Weights of a small transformer language model.
Size: width 576, vocabulary 13241, 138M parameters.
Architecture: RMSNorm before and after each block, tied embeddings.
MLP neurons of a small language model. Each row is named by its layer, matrix (gate and up: input weights; down: output weights) and neuron, and shows model dimensions 240-367. Each number is 500 + 25 x the weight over its row's rms, rounded and kept within 0 to 999. Numbers have three digits each. A neuron's up and down rows have the sign that makes its largest values positive.
Before each neuron's rows, "raises" lists the tokens whose logits its output raises most directly, leaving later layers aside.

raises: " of p", " of any", " of E", " of these", " of c"
L9.gate3944:472485497515484494565513493516500459494480519488502475475465490475516483548498530497515470494497520500490527527516515519475505467462501506500459498487485494509497486505494515481519470489507464534510490441505490511495490524460493498525518531512515467463450464475501476525496518494497505496508486507539496467522489522511489486473468489520483489507519490459462518467496489484551519493496
L9.up3944:501520517502494464472511462504483519525452485502489514491529493556510491495503481488507529519514535528515510440498503424498520528470518478483469493518531531506524491565504481505465526522490498521506465467514509467518487449496509499508488534482442490529444506465513549483500507481450534463522495513527539537472509520523490511536495507520532509509441499508464464496487544483504490484525
L9.down3944:491510508478483501513505496479527506485506464512550463473515516466534487530505473501512522479452494544517522496473467519522529454497503480463477490521555487530544466471454533477499477515469453524527514489515506505468524535491517503522479484478527481507502474501530507512508545523477550495512496499551528471525513520488481493487525510470513493500545518501503487505502479538473542498536

raises: " contains", " offers", " represents", " is a", " has a"
L9.gate1155:457441505514472445517474510529477499516462518461551554528498485478498476514473518475468511467487506480502529488473471509495517500488508543543519463510514514493485498468547549481470469510510479535514472497490515536504514473554525507512512542427528525511508511470480519509476478489557513486483521509522507508531499504529486544512522489495524495503525522517542498519483510476460468455511
L9.up1155:507512457444485495474492463470519457526512504491479532513507486506510503518469502540540493487505520488468488495512452538513554477460512538496549499472486502516431513514448497511513508512468494529493494512482475473485455464469487503473497488441585473494493525537507485518531550522490480472550546538500549487497501518468467473536498523472511442464476517524485524541507494536489508538499
L9.down1155:498487525486499493511488503521527480507489493536496484503504519540477460509507448492468468470526479520463477484508513512506512463514494528487483493479498439557531499545559480518505527521536497523535519514516466486534497522508533526476500437444508514517489479540469480523510521512505566448497498526524497460503504470478481549558514432519550474477454514526505451489472462529467467520489

raises: "'", "' ", "’", "s'", " winning"
L9.gate2481:484502497494486519468534494490525468487511523517517513523468497504464459453507490508537489513508517470483514503548480491506498476479499566470543500514494518509505491479514511500511524498479461496511476462457523487555481476522511495500540490483515474500510534523517544496474457444536484450500522509504523483482521482506511530498502540521481527502532477488505461493539496500455473502534
L9.up2481:496514488503493460494496486499508457487496497488530517498483464485541515519493537522526489418519515474500499514491479487498525507482516511520501469492485545458514511496499455543493506515484512513517499547481455506504512493538497509506484521495508502485508515495526483467463535483515492495542534549506508526497479464509485569516549474484541474498503458483493517464511520478467447453516
L9.down2481:546525498539489521518515477500478498486497501445477532475518489492502496514550507534544536475494509504488497502477449522459506484492540525457485489470501565509445459461515460496507502480492482461540531508491470497443492552503486509519486497517518542485541497513499488476491525505484485520511502440526489477552469489483520486528531515495495457497484488484514535489534495494508444465501

raises: "mm", "pper", "m", "lam", "rm"
L9.gate1804:506467488479514477476518534527477533494468523480508471506447497529507503546508483457502546516463486514468536485515535470494545513511531478491517507479516465488478489472527493480492524491471465522527496477529494498524521520486453522498472487526521483539507490497478500540489489453535474457513526472502478478510487496546503517529485482555530464535528510500469504538502500482495493472525
L9.up1804:508559506479495505493530527515542479552485512510516446492486484456483499462490474509549562458500493545488530491490526468484495455535522475497463454502492505507421530472485534486523473502448480472512459485472517547492490507483497518496530477480517483502459488459502519483502487450483464512537478508453481519511499529515463500521513472475528523513518533506518473515479496501515493493481
L9.down1804:515517478488481478501511517480480489488529524497487452500454518467533519500544546513505573496512514504474496494489486506541511494491512433518485466456523499472504489493478494453511522501495511533474436495442500472477514555461503477452500488499503501487489505504475478500529477493486495498511477484487497490511535505476480471494528435521509495507520543519481509537519483530516489483512

raises: " career", " on his", "areer", " his first", " for his"
L9.gate4076:507469501487512473490485464503535489524455559508512524518503491456473486492459477535436471471505534497498488483493513512521473522521459540517458492498472484531490528490541564488468515514510526496514484531476499542476469485524476552534487460534486485471517492456518487507529480531501522503501499467503478526526503496479469500483463531572461525469497517503534515507487499502432476470491
L9.up4076:510550502466530485484480500519537544520474554525507513499503474496507502451483493519506486498511501493520489479468513514529500524501467471504473503487503522514503525539508519524441532508486525493496506537462478534502496522491491496484510492501488514500465502451504492525516468559467483457488500470517499499492497479494508428496505529527471522488493519499525522480487540539483494481487
L9.down4076:504516516493508491518505532526472522458543456502476481443469537477510523549540493487523546522484501500499501496511496468476467470482517484509483454452510524461524508514484453490538498470499466481499519508489503466511500503492524459507517510464504506514516511529493519486489512420476511518503473535499501491493498513520489527469555512489517505542480492472466524533497457481509529510536

raises: "ating the", "ying", "ming", "ing the", "ing a"
L9.gate4012:492489499528479523476549522486465470485493487514503475503519493456514486512520545501478492498495495477494517476492481507498492471492544541484484519498506503524480495471489498496495481486454479520506527497499495498477469516574523530521482493521483510489495511494558497533465488520524493529449502484529468488507465494529480457511517519553501485484480503485493525510469492495453490488520
L9.up4012:507478474533466466468522503472495503528511533496487488481498451496508509490463533475491493432520494480499459488528541453486509488487553522496486515457482511514502522465489507492455486510497523524491512492483505522482484541534506482489501450504485474519530497536509497532509523472534511501490520450468503514501510492490514471477500471520483506454481502470453470498479485482514467484504
L9.down4012:465483529535455518495488503520482510510483527509446480496481512511513498483505509511500503469466485503505519496455526487489490517512456530500499491528498540525477526519499512467457493464488523507512509475478514529422466483497503479523496500507540501468490487488519512521490476576500509503437482487483496476543445475524509481503514519518512484476472523501541530532495473537505507502451

raises: " days", " minutes", " days later", " weeks", " hours"
L9.gate4534:504465508445510481535509472502511483477483523460519531521501454506468516513520497507511529480495487491479513516440495524540551527525505469468439485510496457548498560520529499521509502457525478519537480476497536488482509490505498515525527538502544557455494515493488471459525476529477508463503514474540501507472540533445472534527467525517521496491503471498513521489485521528503508499508
L9.up4534:484516508474493505507528483518510501540473496517473487482463497492517518515530499539488504501486535497454492511488504512470486476556477467524506467450536472504456531509488495490485511539503522518454522473478489457467538501516467512508522499501505486502507481539480498487513492465490465509436504516523477528475473496492455533499523494502527494500453458514510543494484531497540471509470
L9.down4534:494451455482493503511552522507502508510491540476459509509512517481456548501494547519471485547504526417478477494455511504516455513487500480518511506480546481516484520495524515500495512495496497525481497515486486491461475485533505533516503465524489509464507512496479535516503482495497493506466476537517496494508514481519451514480501545505540527514470510494542512498496538543563475512497

raises: "onst", "raft", "rist", "ids", "azakhstan"
L9.gate3183:511519520527450507500501505489511497515467489475493513534537501503477450533502512512498494494491472509472489478483497464479500499524474487506525523474467489529507507510477493504562469461501497514519498460500490489513482465518539502516479510506528518520462447513499520503522497484499445482506495480522459488518540530533521523503492487482516464496494486493480461504505521487486494484519
L9.up3183:518496517498510467519466501467501525540479506482496534448509492494467495489493479489523482468536531505505536511524490506508521484471467494496500519509474481473539558492491501516494506494498472479479476521490514550543490528470542540501495485480503463521474471493501492514496503533504476479468452461491428491518476445523515477460499487490474501540502499525542490523528502497509518518492
L9.down3183:495498517503527442510482528512515492502513484483499524507546527521487547496479499480493470520550527518465487482538517535474485477496485474488486519489462465518496484533532505504538490465467500508482461531493483481507511524513506459483464516512479438496505437485483480497494508500491477487479499468475512488483510480459558475478489493457450505505502507542484482512517455515487482520499

raises: " on", " on her", " on the", " in N", " in"
L9.gate3760:494493498516524509468487487558474518481499508511495519527500503488475450473521500519472506468515500435543514486487492499524503489483474546469511504511484487476540496494552502504507514525502483516499542532518518533520528492527511479511494525508487458560469527503529517529458516523490524459496512475521528495518528478512508540507519471510556483504495481505503483485503537510480491501539
L9.up3760:513469495505520468490557505526483481483481481487493465497511533527464499490471510528472493492553532528496472463527495525527498503517459511478527518482470524464524509509497472489496492501506482515493517543497477541496493481509545497476522530543495502517449524472528490490467516517460497479468513507513519501492490470528521495473522483514516518465509493459512499485473487512498514521507
L9.down3760:513489487503488480494455472514471519506488451448522486472504475488532485531464503483552519490529480475514444457489455487479489467493492494509497493521520429498518528503491503501522504503533522463488472552537464470539533529529480481532552569492490457526498532526537549499487495488505512527479495481475463463493495516591471498537503518508504511508508483553485518514521491481517497515497

raises: " sq", " acre", " ft", "ft", " fe"
L9.gate520:506459476512469494463484468512507516537474445507514496550483491541483473488498524491469494459479518499504501499487531524493519531507502513508508487493511478503468536488509528488512495456508495479546494534541543457513503496529515473498514497466540564513540518539525492501471485503505472473534501562514486468459510484489531498497533508499480513510486443495518475520467462474458510490495
L9.up520:524481486436475464519509512498517577489470521499510536524489486557498507469521495484470487491474490520538433500485544483508501503458500547481477474483508470506481495492516503500541501504506472475482517526495455461514518487467481540522510540498511493515464488520508467547495496499468469513478499527534507423491444495487524488474561535492483508508504527457485484508503513466441494482478
L9.down520:499504468481505481488504492488543582530484474473520527487502522530473448478543508460496489482468471515527474476522533543502491443476495526507474520491504454489497516499506515515537494476498504521490510523518513509502534528486500480532506485576495478472522533498492513515532502508489497509506525484517505461481493508455514502509493498453502489507457511493465494502495521518470477491487

raises: " himself", " who was", " who", ", who was", " died"
L9.gate3428:482509494452472469507520507516515491540467503474521494557465525514474462461497516516474506487512487488517476482475507486505503477497495511506474540545489497529480509554521541506460557482521498492504514461494477469523488490522491494513490492497502515494513480472480490492512491540511503502500545471506490512503485466500525486459490474507496484502490508515560506478556503513499503468533
L9.up3428:509513478505482466469436520558552480483477548477530483513480488533517534449518512509472501481510533507482474482481513463522486525489467493478481517542486528513453536487510541480488582501505513506511472531486498492514503517520504496494470468503507448500488474476493477527511494508486557473466525480522503526524513488502492468459508479524465496488484496514512500507464492525493460525511
L9.down3428:491509519463539527518529477476485501467529496506466490436517473469552520518472497528489501506470478458488483494535519497499474520496533474523505479499517503480511479481509483547538457519522475511522505488548503516505511488459484512469501510494464480512522493542507507508479489516542464464512476503480444445493465539537491522493494510500494482499482501463465476496493527475484520545487

raises: "ne", "na", "tra", "n", "ow"
L9.gate3988:479469489471496535492520506554551459492522496488493522474513546472486446521501464493470516544498460478474513502485489495512513521496509522487500488487544534531524528478523493447534494513486469529509527464540484488515480477486524525500503508466485503522476503522495524485443492499482492508481503537497504484509548543502505483523513531521528502475496460546475507528522465528470553496508
L9.up3988:458433468501536464497472501459509494478510520475510502520504490470486510468480489513454508500523501472491488512443514481471498523535527472500517483512507555494497493506505540515531506469521533494501493532547528499514488535467482484526537526492496558491505508485526484448512485539497497492495493457467477489461493481520489481441501498469508492550543526495482504457538516464445507487480
L9.down3988:450439465505495517487503468522493535486498520459541502494494485482482552489492473524478483520496506461468475508469462493516533559534506494507477540522558516501525547535482500493508507516474481533523520533536512525485514548449480525497470536534507533493444496471507492517503450540503512484522497489502486479487454533519515470445531534458488455499567538509517520442512506515501482514480

raises: " about ", " approximately ", " around ", " over ", " more than "
L9.gate3701:536473496483486522519503488538467477484503479485501499496526523531499533506529493506491543486495537480510544477483526500504492503542493432488523490521477506520509535493485476469518507468508493477534466507504474515528499482522516511459496492528500530509491503517479555488441508488496482473476484518514493538507480515492526523496456495495533527445490493532504514521498488487497577500462
L9.up3701:507508535440486462530535473529468496528476524545498518485502526524480475532491493478501487538499462490479496520537468478542483495474498519464502444453494526519478498476522536507523472507503492454541465479505504489500521530489536495510510547484495493466475512496470502453530540503504512516499496509519530482485486463480520480496538472487513493522477464552523437539482481512512489527498
L9.down3701:524502463441481556528504495537498429492472482529484517480551530483501494500514492523528501527456502556479545514505519540505504512496473500512478447495512506530553531431472480475530501461501546500540469530486463544503498456481496550458487517558478503464491439470486483484442512503487554491496486507527500519491524466499516480484486460516490518503450496514531489531500515473498525472507

raises: "ever", " there", " there are", " needed", " you"
L9.gate1555:506460485565493486521525531516480463523491548539502466467514503478515508481529528497495494479483485490543489520485493437517476485496515479478481520521506481504470521464497492535488507482541465491530515490468462519511531449498430506482519524499494487483493518487497454483501480509477508518456510478499524533464529540495494517516492579505498505521519473465518507511514526503490501488512
L9.up1555:539544474486492519495510481521497516547472484533458504517461428494509480509529509505479485509522459522531499488480515519507480454507454529469530455516542481500486561464520504530496523523496497455540492484497509479483509494481489528533472493489497468501486512519520506531529526478500511527511509536479515504498512474497524493463513515484498504475527452468512486491508505529523549491509
L9.down1555:493518513500523527458545475540530486494496483472453539536493516472473495495505531564483547505518470454509533490450530490483502492547499528463487447492485514518492495530485504500504509494494467501527486541530526429511504518504502490453511479485503489490505501516506477448466523511480512509498491517518506512505492507509530548490494521524493566521527475491522475546468536487517474533503

raises: " medal", " Medal", " of the Year", " award", " awarded"
L9.gate4003:492532490461498503494544521493512566495495491466459521488515481499520528500499478499468500463512530479500467495469547532485497551508491502538522521503513511497494524521525513500453481494508489527475531462505500481489476527529501451483473516510493489496520513524494479520530459484462507474529490488507499479509481478494481507464497426534472505484434514554534493482477525531492543540454
L9.up4003:509470499472503524463501520507482540487454502537457511531504467488473501511471524479516476472484507540507519504451545507540489480522490491498478486557533441537538492516493517520481527507511484516479501500487461526508485509503503436482523496492478486543488487504497485537508479540500482495466465506495507476524492501515483510500455458525517475535476503526499520486495514496511509494490
L9.down4003:493513494539514506535487481489498443505512521483521482481507519480473512518503466515513506539498489498492507502550467490515474520475492542480520513498442525484519523483519500490536471535470524489523454541511501486504526505516528529526524503472513511460509514475525534469500501474537529512507534484517505511474521513503517514539506537481479520499526454459483493495527506479489467527495

raises: " Ohio", " African American", " Oklahoma", " Arkansas", " Louisiana"
L9.gate3510:514488469518535447504485504498503501468481514499538526477473523445488448486500507466485509537532491498535485498468547477516497491460508485504499508481486504465514489504505506539485528534524522541506513483518507518461495470511524533494509510466511509534472472487536470518459532544513449530483523455524499504512496488521514507516501505498564509573514530480506539539490511540467485490494
L9.up3510:516505509466510477516496500524523470478461496503543531474500467519484510484495497468509515548500503497519512487491482460511511519475474503466475507501486472468535494516534493562486530500520486504497471494513479516463513458521526538496472472505516512526483459462545447525465537529499465487496516459539478515524491502530507499473519491475545512556513538501514556507515512537491463508460
L9.down3510:502508531513478537479512514478486523544546492498457482522505510547505528535496504542489500435499507517484501511508486524497505499542509506500485470514525516519465503505487480442507473482471517479510496515465533482520505525483495450502502487485485485471523541524466519458521478470506542491494468535468523492480496529468468490489477517511448469447497489486503468487493467479515508515518

raises: " of m", " of f", " of I", " of ", " of s"
L9.gate1332:456533456463495510502532474477511495558497466499511515511523535519518479539473484470519496498470454520467485487481512539476527480520431456508495510514446495526497452498477493522550469484509461516510495502470529460509487473474438526511487493486500493515510525504461487509497555479544458521520521462514513469509489485496472553485473546514527470518539497506481515541496451510478471508507
L9.up1332:524497495458480544543500505512481528488529464540522466496514534489510512519523454533516513491522515510490478532496479528532462492549499492475518522491534516520532526488489504526526480479489482514468503483492538459487520488487480511471519521531487524476516515476499508470528475507508478519542539459518515529508482534515492514508474481525517492512512482470482445517513518520525478528509
L9.down1332:473520546469476505473475496513501480512499456531482484480535488487519518555500496500509496499526522472515513481493558463522547508520508508451453507512486506486509498471489523497512519513546500472516502521465496518497503507523511481492541516514486499506500518494478507486486525491496494488560531481519451471507516509501483475497504501514545539446485502508523490501501490514494477477506

raises: "o (", "o's", "s ===", " ====", "o"
L9.gate501:509532524445498505557550433510477533452487486468448500497514484462508469539532477492497482506516510464522467481479511511509529481474533491523508509518539475522490548469482511477493531496460500526524501484520541494533480520476488530439487475534552462520476520510461476487502543461490472507487521481489526486507501484510517558537492507486533500491525547523466476490491481501452520469456
L9.up501:541443514527502459445509471531469510491479531501501510494455556494489517449486488510519518497537518501506503491469539469491520519497478483459531496534501496498493513539473494511506546483451511524542457472490538508510499495519484488513530545508514548494479501535515499480482495500557516504488522506453465465516473456526504518506502452534490525500482522491480448474472467474488485481533
L9.down501:496488476503496529460538440451517488512532513449490491488502565538464512519507471472487517484570504538520487471468511519510527500486514522480536501513474450532500526498489550471527518479473454474541490489507517506495504494500515510491487533490489504487524514486478530495454476492509444491507492541526495469537468503463518481493459442502524519492459487473513457518449510478494504514540

raises: "0", "3", "30", "8", "4"
L9.gate1301:520492551476484491479447496515510498480486465512534506477499458513491512468495456522510515497552519521478533510532507511535515487521477489450445494538474515494502537509489514493523488513478443483505496530515496495512501505504512538499499500460494493557517515514499517538466492509516515485489522523484476464489536536503524522474496513537507489496502522505544480504531512499524529507458
L9.up1301:450518511483502466517479503505507501484532483551538477475479470512462495481545469525483490519495460506479493525498492581507458533517473524510540501514450515530513546535472474527526485535475478503489471462547470503546487491457561458496486489518524517551444516538512547511459537463508481503487505503482536471477519476487516510484523460501490484522524489494498517470521472450516493525507
L9.down1301:511448473510486520492492463496517493483452513476488489515517511516522509514484553469517470465472520506552496491482509457505536528491513501491508502488527477480491480470502477479486510476514558515518501498465510505428473489520466493521447529534520477471499487487500463449545480497457509530518495466549495488541466521489493473512480536500517478496471531471515549517496534512480488465506

raises: " they", " they were", " it", " it was", " he was"
L9.gate1504:477504531504548478476486505556505453546446486490557530510504520491520512502531461529501485482440480492503553492484523457521494520508535505525542493530518451493510464483507518505525510515511532477529476515535507490534518473520520532529484471483484476452514491484493465482449515527495550489540527537516479499509509524487495535520532483487513480529492501479477522517500541498471514505577
L9.up1504:491528486486487455483516510534480499510443525484515502511509567482521485527471548507536525512520512473516548514527538501511474479458485433546545474485488470521515492524506480493516515524525537514499471519498501460521482523519468523535484469525505520502524479469515452502503509561504509503463491496493506502537537471473491509494511502471507495508507531456484527492459512537500446487539
L9.down1504:471516516469514522489490511475517495499501516549488463544509467525507509515510504493519511464490493498474557553498484480509486465453467507489496528477517484541533539550535511521514485513525484513497540531520422504467485492472507479514467501473513460511476471496534509505513553487479493529507471527523457482480477560516508542494513497550479507505510452474517489520475470496462517535488

raises: " them.", " it.", " the c", " them to", " it to"
L9.gate1857:520515506513492533494532472500461518498493536534493505526513497495504463510510524502475514480528492489516506478499518520484533502508524511476497504521487462497543441478498519510526511455507484530498481519545486507509494477543474478487532508481525516475497519452502514487499493478486508503498495498501464507483554537556506448507472494574482540497557461504459494546510516485481520508504
L9.up1857:478493513503529475522459434502525490502532501509512489475498530524490519505469468491492485483443508487468506490543520463501479554503509453496488468502536522508514454455495523531469501507438447515498527512515547479493484503474491514438515494493518492472489524525487497486517479488515538507524490503471514553488522500509483550502550498527468509512525498526519468480507445475491488485453
L9.down1857:489525511488499483437507482487519494537521516530505477521510467499498523497549460512443508481491496534459537536512526492530496549517512508496493480487463558537466430526502524536513500506455461521522521499543456501480452470478468489497522497508494485539496530509489540550523487511467508509502472494492500488490504510539505489506465493495445469510512488455487478516506473483504503485432

raises: " him", "ed him", " him to", " him.", " it"
L9.gate563:523472508487466510547529487490472504509460506485485469490505464485490467524537495512468484490466486499464463444486530459516500505502548506484509529468521482493494459558507478528514476493479468534484500551518485522516496477504506527498487514484504497508491521547489517538492512505522539469521515433498490498471509539510479489497461531553492525522535500465464548490490543518517497494502
L9.up563:478503526502490465488547475486479484493565510477464493469537526555502480466468485491534498511492481496524444439547522461521524478466510498510477489516523523502540466492465546529519504471495505504505519542562478559481516491482524493498522502483505473472493549481530484523459522495430485500489483513506501505473479465544459514524482465463507496482484460495447483522489495500463519505528
L9.down563:504496511536515493493472504493524481516502542476465535492518483525493497470525518514478507461515488532525495523468524500493471507487498499527518484483509506517497461507501525521501517537450473505473543506528475513528464464487501532499522495441495432530485520508520481512529484470469513498502509494478523503507467500555459519500496484496483499470487490453468513532464484496502508503519

raises: " and his", ", who was", " wrote", " himself", ", who had"
L9.gate2532:500486513466466512493527493520492481509494469515488529532511482499460508517480530485482469480516494528482504493474545436528514497518508515462506477477528573493473538511509478492500475461475451514538469533496545492519500449490519460489502537491513503505497516494509527447503530483541462458489533518506527477520478497506495551490526510530556501478530533486479493513449522467457472481535
L9.up2532:455480504463483526491510513494502478497456498509487448499524487499511517496496481494505495532496520465482540485498533515518467508461481497497535498553485527480471537516471535507470522473500526559574508499498476497537490479485513463450521513521537534480471528529456496515500495483500488492456489475534502473480518507513492531505495523540499534479459504516464540472483495465505466490463
L9.down2532:471466501516499536480516528480488462482560467495515532476535512553488542486513569483477482533517483521511494519506540467443495510481495472481510480463530516524512513515507500507522512504505472491530535514473500484483506482522545540500509514550500429475483554526509505462428504482525505505512531513494534489524493531473504536523582502553525469493486542513502509548433503433509504469552